Weights of a small GPT-style language model, trained from scratch on English Wikipedia.
Size: 20 layers, 4 heads of 64.
MLP neurons of a small language model. Each row is named by its layer, matrix (up: input weights; down: output weights) and neuron, and shows model dimensions 160-255. Each number is 500 + 50 x the weight over its row's rms, rounded and kept within 0 to 999. Numbers have three digits each.
After each neuron's rows, "fires before" lists the tokens most often just after its 100 highest values on Wikipedia text that the model never trained on; "fires after" lists the tokens most often just before its 100 highest values on Wikipedia text that the model never trained on.

L16.up32:450525588452490534482510416476558438532502479423425584590553507517536529538403465569439523458517472481437432488455494434511436446415478395490551419491502513455572583500421470477603376541447456506537551452556533446515622543519519449420521420490567504619506525468468405463554643457537550497
L16.down32:519482442522396486540536554442494420491503496430498482437497590596424467471484494484462508479528501550498477429567561538497496506470479480496539472490543484560503568480441523484494402546535508476547511553542425378441506523526619394607531487534412515573484414453504475466501591408443476510
fires before: "\n", "===", "In", "The", "On"
fires after: "==", "===", " ==", ".", "\n", " ==="

L7.up1032:573414526497538450443481488495550495556585472528529466509562469546487488549453509418556375488512475475444452546520425483512499488506446508374467537403409583552347487577522445475530480442524474542515554496460585487610579562488450434483399436568478567489539545563544547450519547479409521445
L7.down1032:411500526524524440507435498487563494476572555470516503492493460456556582461407575548569493570480513438523415530567473533437441544416531592435510526490562498551418461529475545497501563467495496543496542568565458530505516474499423489514484440542541552529420436426597527391587453514530492467
fires before: " |", " 0"
fires after: " |", " 0"

L9.up550:514467475466591583454594426591511502501430432513606457518490496486463501500505532468450571476472457467610510528489426505504544539533440459461425428486396506438394535587454468507477455544524573511512400537501435415481509478435517465494462524523445459453573422466473469578429598515496478473
L9.down550:550493473420444521564472457536508491416424538583516397540613473463446509583445413545511441513589493494425478505454493425491490467489549536513517459484497461423557473447561422480517493540443466526504507549471452483552536535559527501493466462506478459481514577554621452503502450526500492552
fires before: " |", " season", ";", " Sch"
fires after: "–", "-", " the", "ür"

L8.up1084:441490521524508514459515450543469510485526497553556505557466537543481567480465420407505476443482424435511481577514518481495467529458487474488452440510593426505500464555563422449412474499548562519451394490510574514545543468466608466555416622487506415460437494468447459509480475505470514523
L8.down1084:512508554532491472453518581471503432349421539491557459447448529461577456526436520538501496641537537505555505559455473534516513485542488519501479497487608500441424480435471485506490536521503455434385538526533491499469375514456451537483497437525472564432482519578403564431493467538432457454
fires before: " |", ";", " season", " Championship"
fires after: "–", "-"

L7.up628:476594495479546535550574426523521494584457434575482563422515533427522557442480510498548526521464496509468625481464545498489545532464536513483491551479617575446537576488468499497463421525524437486464473398464493618526515546445452551462495478580519458444391491508566467552611475571423481519
L7.down628:531514567520450490538542586532532521490494445518503562460449471592411496468462399584528426475438501479512581474552482550493493467494486476505544535514519456469437516478551523493532487375482482476510522562509466490538353487482559494450522415498517493513485494536545521525525479476481531471
fires before: "==", " ==", " life"
fires after: "==", " of"

L8.up234:489426576508551441368469415489525549564472493493552441559553509403532436553478457524559488486440490504536435571489437504481483458527526530486369499484450490509468555519481470434474456421485517425508548459553476458572534438537533475504469458492508558635505525546483469543586415485440508545
L8.down234:556503481493502465528549422527518510459468524592604429526449538373399498502601445495467496553505503405513486564465498459511445562592529573445582498473462477512551471573414605568496419467506537484489461470612599462563511441492464438508548524444513568530487550574523474458475551487458479487
fires before: "\n", " 0", " 3", " |", " 1"
fires after: " 0", " 1", " 2", " |", " 3"

L6.up975:413440423495582387466462450522466493466512547543551499397547481473447572479430456521465426567494525613526440512537501511496520499537489520458524470508467540421499511427498463420518425505484526434521536478603501588416542477500549509552516485539554546460421506483482518490460437478553452519
L6.down975:507479469486459574487493490473505560485529488506434452390541531558461512473501510522489628398538550557617457462425478420590552448513559482564583512555535520501515490462414476563401535481441420534566452448387524561565532462518502551422524457481555520535548566519446473412534552439500480557
fires before: " by", " to", " in", " as", " out", " with"
fires after: " was", " be", " were", " is", " been", " being"

L7.up298:516470497433418459517437472491516453516449495445466506536536373503432405452501386539581531472470507437468565511482446486584467527554495516561520426506563394424486573493567446537507515599491533404450504587568469592637500457495448611568401472469466481538458506532545562461413465425462506497
L7.down298:557477462531484527411501434478503536478552585456433430522480486491453550600510590459479586518491500446503561441522430511612506448488559430501493469437503431549547519391511609470538537560445585437526497477380522484502435465509425610511510496521403476546465492499527488512504483474486472542
fires before: " |", " between", " by"
fires after: " No", "|", " 1", " 2", " 3", " 4"

L7.up837:562469551444556464470540538523469599516490527504519446510446460552552443408569395499470443563422528576529452539476509657591571451566478530539427509500487460448446522503502433455595599497445511538459485431597469550472435470507495451540397540468454483430520535516433379523441499545494505526
L7.down837:553544498468540493452456487465435475408538449550408504445409524541432491502504543494483585451466521620479560578523549400475539564500465527499465460510552487496612532483471441514505467449549445509486462496498469484462469447479476435558414535476531489401500523469591415577534415474599495478
fires before: " of", "ković", " in", "ium"
fires after: " a", " was", " as", " is", " G"

L7.up259:535521550476514512528588508595518500555560464437518570526472515431559483429516563529541428558525465587453555490591507537445553565557506575491477494459478534482426541464492502593469531578473425441380551553480514383494571525448389508430525431507457440553452533445520603498546581495480488543
L7.down259:526486547556557549456395450497503442532518473518509514521527489527514456452477568542589541435549464534553576518442570436466473489510476521501527458420550500573539397498492454562432519479509480484589553570490452480424484450548614545496472535492500576540462552598492563430508464451382516530
fires before: ".", ".,"
fires after: "."

L7.up705:507588527529614594485511394465440535557623520542495507439457571579479514563414417467508547491530505472434506477514534494528439468535463450459600483618479526471430489568558496481504426492508499431558601544546507541455459456494491507539521494547503548490485412372488544482506527452353451497
L7.down705:488481434443551523511449611532549519468461497525464512569464486585360414474560569496466488496468484529306489497517507456558516536572551381435462483565479489553491552493554521519542555523405518465503572444479492507452478482595521521446475540407532594437488541567450431530568447501524557526
fires before: " \"", " Title"
fires after: ".", " 2023"

L8.up943:557548515547462494458596591520485496518513438513512429482535448502538481440529453500488404410445503482566446380472605443444508462528499519467553448480412503497443626504431435510611467472522583515564450577456522535498457455436518447478561465522545476535477437521478637482536500397548520478
L8.down943:462484464450447424575497557455496568424486499521587528471513472474515490387511501529521501513540542495499544564423465559454511485504489542484528480545480475571483536461531493447450511520485582521571511582545597435448558499498587549555531463474474560552425521516397485447461485403454421553
fires before: "\n"
fires after: ".", ".\"", "\".", ")."

L16.up420:552441588536520469536576448515503469404501537471511509459555579423570498444447479540576507525448427450487396448509523517622495425526530514522486462443429527440586449496578475448533612540585506460540518613432528554484556540435528469477546512461579442504588570404620550484491551429486401508
L16.down420:563492459421560383543602448542557472425510557458550480419421546499483485476449456445450512577524485509571489519388624535375473503512385559465533579503523473541538504574527490521555556560541405532481515585445407411526392436501549547542507531489575523488536520441475540499502569511506433532
fires before: ","
fires after: " March", " February", " October", " September", " May", " November"

L7.up342:523590536580455514519436517567478458595549540522488467527485521510422555542499436456505598490477571507471520467556480513478527498517430509514440515450466501450487494597442543485508410393412489428453499402461494515519498514565496530480475488458346416410518413478458503522498445502494435555
L7.down342:430442494489447466417483567468473523507464584538444463404633585495491639562463460460434556486511450495505635427476464454510497516391525464496565459542505475472582497518475408505462478551485545495473564497441542503470436510428471401476558518433396555515484474557485586464494498463578570477
fires before: " |", "\n", "N"
fires after: " |", "|", " —;"

L7.up334:512525542429540437459543541572517519491481570474476557482450479531558526507500544509514595570534371540453537532568494559459595462547558496479448431537379576502535501509435560515485468454469471570541512437472460386442528464485474455471564582474495470438495663509507565506494441443436443515
L7.down334:491578443536519497515496483460462486473373401546528463510436544501437552464510578456476576535479516490433442448473478486531494436470594540569501546459496495514441551480574591518387526474543437562443456453530588474514476497483502572504532477514551459487497557476473419538498423548453467441
fires before: "|", " |", "|---|---|---|---"
fires after: " |", " women", " o"

L16.up115:523506519532494524518669475450532430593561522593536554479464434479507458495477525398581481511491555619413470572433562375506523475427509498539534517489509458514576449493494477476415531529539443492446523463516572476466408443399533461497496490570431620470478560524538479530517498627482528459
L16.down115:481456507478473478410480478574453495503488538573395565584492457450522502463547546516453472494524557436470415431605502517493493522508519503443521530461499455462470383480528537509475489509510482533501484566474500421538569506456403381521537559523490499492559515458566479509494453512492486541
fires before: " —;", " 0", " —", " 1", " DF", " MF"
fires after: " 0", "\n", " —;", " —", " 1", " 2023"

L6.up173:481479482461476518556459485534560530568471466488522466462483429516440590476495527510606499496483550469491521558387459562519445496600419390560613433547483513415510523567415489498492522514448546360516560486468499526488514447527484501520499474578454445546481432491507601485514573530460572495
L6.down173:496493490494451485444506564422519491470584528526471437467546489495408528553579525477454465585529532484601502584482570474503560509545474437493472479491611457497582522435524506484404502609426551490472461437482593497545383473500527556499495402458512495547470473501486430439490456609541567488
fires before: " |", "ound", "k", "ger"
fires after: " |", " R", "-", " W"

L16.up813:466489470505552498531495464523474473410465362538480512544550560509483502529460468398522515602554558590406442511533474591544521511476464452520405602428535538513436418454556508500435463418522505529484573465454603460456511520465504539442548541575520477485408541612530462527642414494506473447
L16.down813:487458515540413451464492546438418554563523556472471451433552584438427445543579429483493484556518539524526448444486557564459547508517532507419546569531473484451592648445555444579529492482520429436471527494487514582500435622495515505479581482554569459535401464563510620384470466455555489518
fires before: "|", "|---|---|---|---", "|---|---|---|---|---|---|---|---|"
fires after: " |", "|---|---|---|---|---|---|---|---|"

L8.up919:535506545520443519434592555514521525576451393438462419510525477447510574400474461522485449418434433505578425509492503460414489476525557544455479511469521439568462563516398550423613511509587611467515467509482522615530452434460560452543648429532494477527441468494541627455499496542538491475
L8.down919:508553455448437572482482499490468562406482527472526460549553476474519545427568554528494450461397453491480455495464414485498466488563446462476512460495531541557551471355462499446524456471553480516524469503466554530504490521536543430520506483470497512544447449581552558524659543482519439373
fires before: "\n"
fires after: ".", ".\""

L2.up888:467384488501422534584484552455573448489505512506529546572520518486502516483387527518482473541601535514488507567509498440530484544486444404527529500510578512461494418581583513480614462483460446507438460489471517520593490535572464520467407568534483541475526610611447456464504480494498581544
L2.down888:510468471453528575548583531577595439473543529404547370486540548514529566509438540503553498509495540477436477510521465511483511590572470486506406516438534526532542551486513558467589460494587533586436480419549460511594523480509456568532537499591560530499415528472477440470512466468523568383
fires before: ")", "–", "\n", ")."
fires after: " (", "\n", "–"

L8.up1102:566577573606483497544529511599555498562560489552473419506580564468486470335538472447485478509476483471421474588551583536516476503507484487469422510499473487473506551538453497451550485453564439535369408482557525487305398557481511523574477497496568560508527445522419543585520437515404463502
L8.down1102:582472488457445512489567566512498355423522575467550525473525516564502438488615475493496487410552481503548542479485494545525427538345502563533436508554505516450570479529463695454507435539491417551531498512477428518462532451540563463579547482432512479465501490536460522490561506535546567564
fires before: "\n", "-", " :", "gen"
fires after: " =", "'", " J", " B", ")"

L6.up884:551593652474578454422503569486537406450468493526496474476587494407417503482514547500542571449489503568468577472548529526424467466544499446497414453440491459521547451505484460490576470458346532524503559463541512456527482482522504558391507491423552441494436456484520471498470466433460560486
L6.down884:528537502588536544511536630649476477539489460516626507453468512591442418583460527504507468574513475537459624616496437400567477497445444563466529462439525528352530408475503505549516517440439491484575447441491527502491518434599450526431446469410584498440494488531513602514552387465428548489
fires before: " of", " to"
fires after: " the", " a", " R", " r"

L8.up761:488445524434487421491519500541531440514451534494485498584515421513515494529538410491502497531508462518489434433521491457524413502527532534421470391488529536436536502395514432527570536449505519411460350562510517536428417490450499520519519506570541513588414583519439474550516537408459421486
L8.down761:433540510529487540447582524457463436507497492527426619426499495431486486406437528629585431480510429545546546523494541603455527494447526453504415454431439369445471516499456461480601528517588453519512459457535551539444462516504534517473467404426529479511503418467576583493579373403402437505
fires before: "\n"
fires after: " =", "History", " career"

L8.up556:448533453604518496485553448482460581463468604524510482588601468524476461432593559482537524521442544528498466398540480530456455503463452493549447511501439520551548480505558488567572462391440563532470518427479490631502461548507516450570472422538451438512499470456446585589584468511404472534
L8.down556:451590456475452464398495484489538555482474494444503453537466500475434527459478508465587548487512458407542540468509528517620491458520526529558496458449483476464489537433491456520460452476498549572431506434535474497574553525544539475430487445465487491459465523412442541483616423477490533485
fires before: " a", " an", " the", " Sur", " American", "ar"
fires after: ")", " is", " was", ",", " Ib", " Krish"

L2.up551:443470409534529445550510478459518491585534529509553538430484493499477458482449453611454481470525535534561498429502508600453532400474451557580486377494572513447490517444511562456477517519516507557472550431370458554566471496549424523444479504474508431511467486571576490402496497492540594495
L2.down551:503498484566476478508565548494511555492552557450496495462464432419545535445485467450461505527484498491521462483498458659468500430575457451481375440441548502515563467421375540431499430552529507611511410491546509443517548448543537497579501498496504560490496480508542507502570489479545541460
fires before: ")", ":", "–", "ing", ")."
fires after: " (", "–", "-", "\n", " a"

L9.up729:444538614427385543579503569444471530542464475548474494482467467432476511517486530547432547487459514534500536518445459492556476539521488647451427540547487503528495518489556459477514440508566451538405599561585485466455446455467512573471499527438630446516529453445527554524491472474426460529
L9.down729:554491393474562594530419491511442444500536546514460520525495462413528486400557430439453467457514492533490477505439518460492533497544517588589571508413514431539476482425436510506467546544561563491536496585574475596526582528522525508555531527536470556444522481459445547508545540489504509447
fires before: "-", "–", "th"
fires after: " a", " the", " an"

L8.up1072:477578505472514472468466521521445427540465501524484509515506556543580501374551523480467536556427501558402493453515527470631610482583514527517475456446504516464505460484450513544413484485607540436441547471470473506497527570451431565542457619493395489532475517522528468394514530481376471471
L8.down1072:619499566474512414479587489477467454439491494426501514443568443448481475506519384563406503541500483521515544460491486499517596454466457460459487551481497475493422468525449477587506492552502504496350560468509506449504491456491476479482512611593407484537451484570452450460590479535516460526
fires before: "|", " 1", " 2020", " "
fires after: "\n", "|---|---|---|---|", "|---|---|---|---|---|", " Songs", "|---|---|---|", "|---|---|---|---|---|---|"

L8.up128:415504525506448478482510458469585471508480399580481400617364490444518416445568490539482393584568554422587548464474490478526430508563516336469336510427453536453467485434444483478576503465488532453527564523508547524473504576543477600525522542491542489557457601530468438457546531484513465576
L8.down128:531518425493484503459561497463598431532485551511512573454515507500506471523497457526542489573500549449557439479458546604577535457478598473582404445457455504418489432348462512508554570435512450593537521441481627480459453448462473504435545500483537561673481437502528471502475461472550511465
fires before: "\n"
fires after: " =", "\n", " an"

L7.up424:487527591489452530510507499499494570512537503367596596573531401517411533580487459482490405444565533502498484483497567507531406453515531571525453441424495457482555386524550513520556521471570549527421425527458454517541445534523549394509519477553603530488391489472421473441513585579513574562
L7.down424:466543479569458560440487542491562414502547479465402457569598424548464507497571514593513577572484527482417557514502526386515366428545496516556585611521505417515503510499493522437580553430413654471489468513508385521515541483538436590442503448483489458553520451454523446536480528542422548448
fires before: ":", " |", ")", "),"
fires after: "–", "-", " al"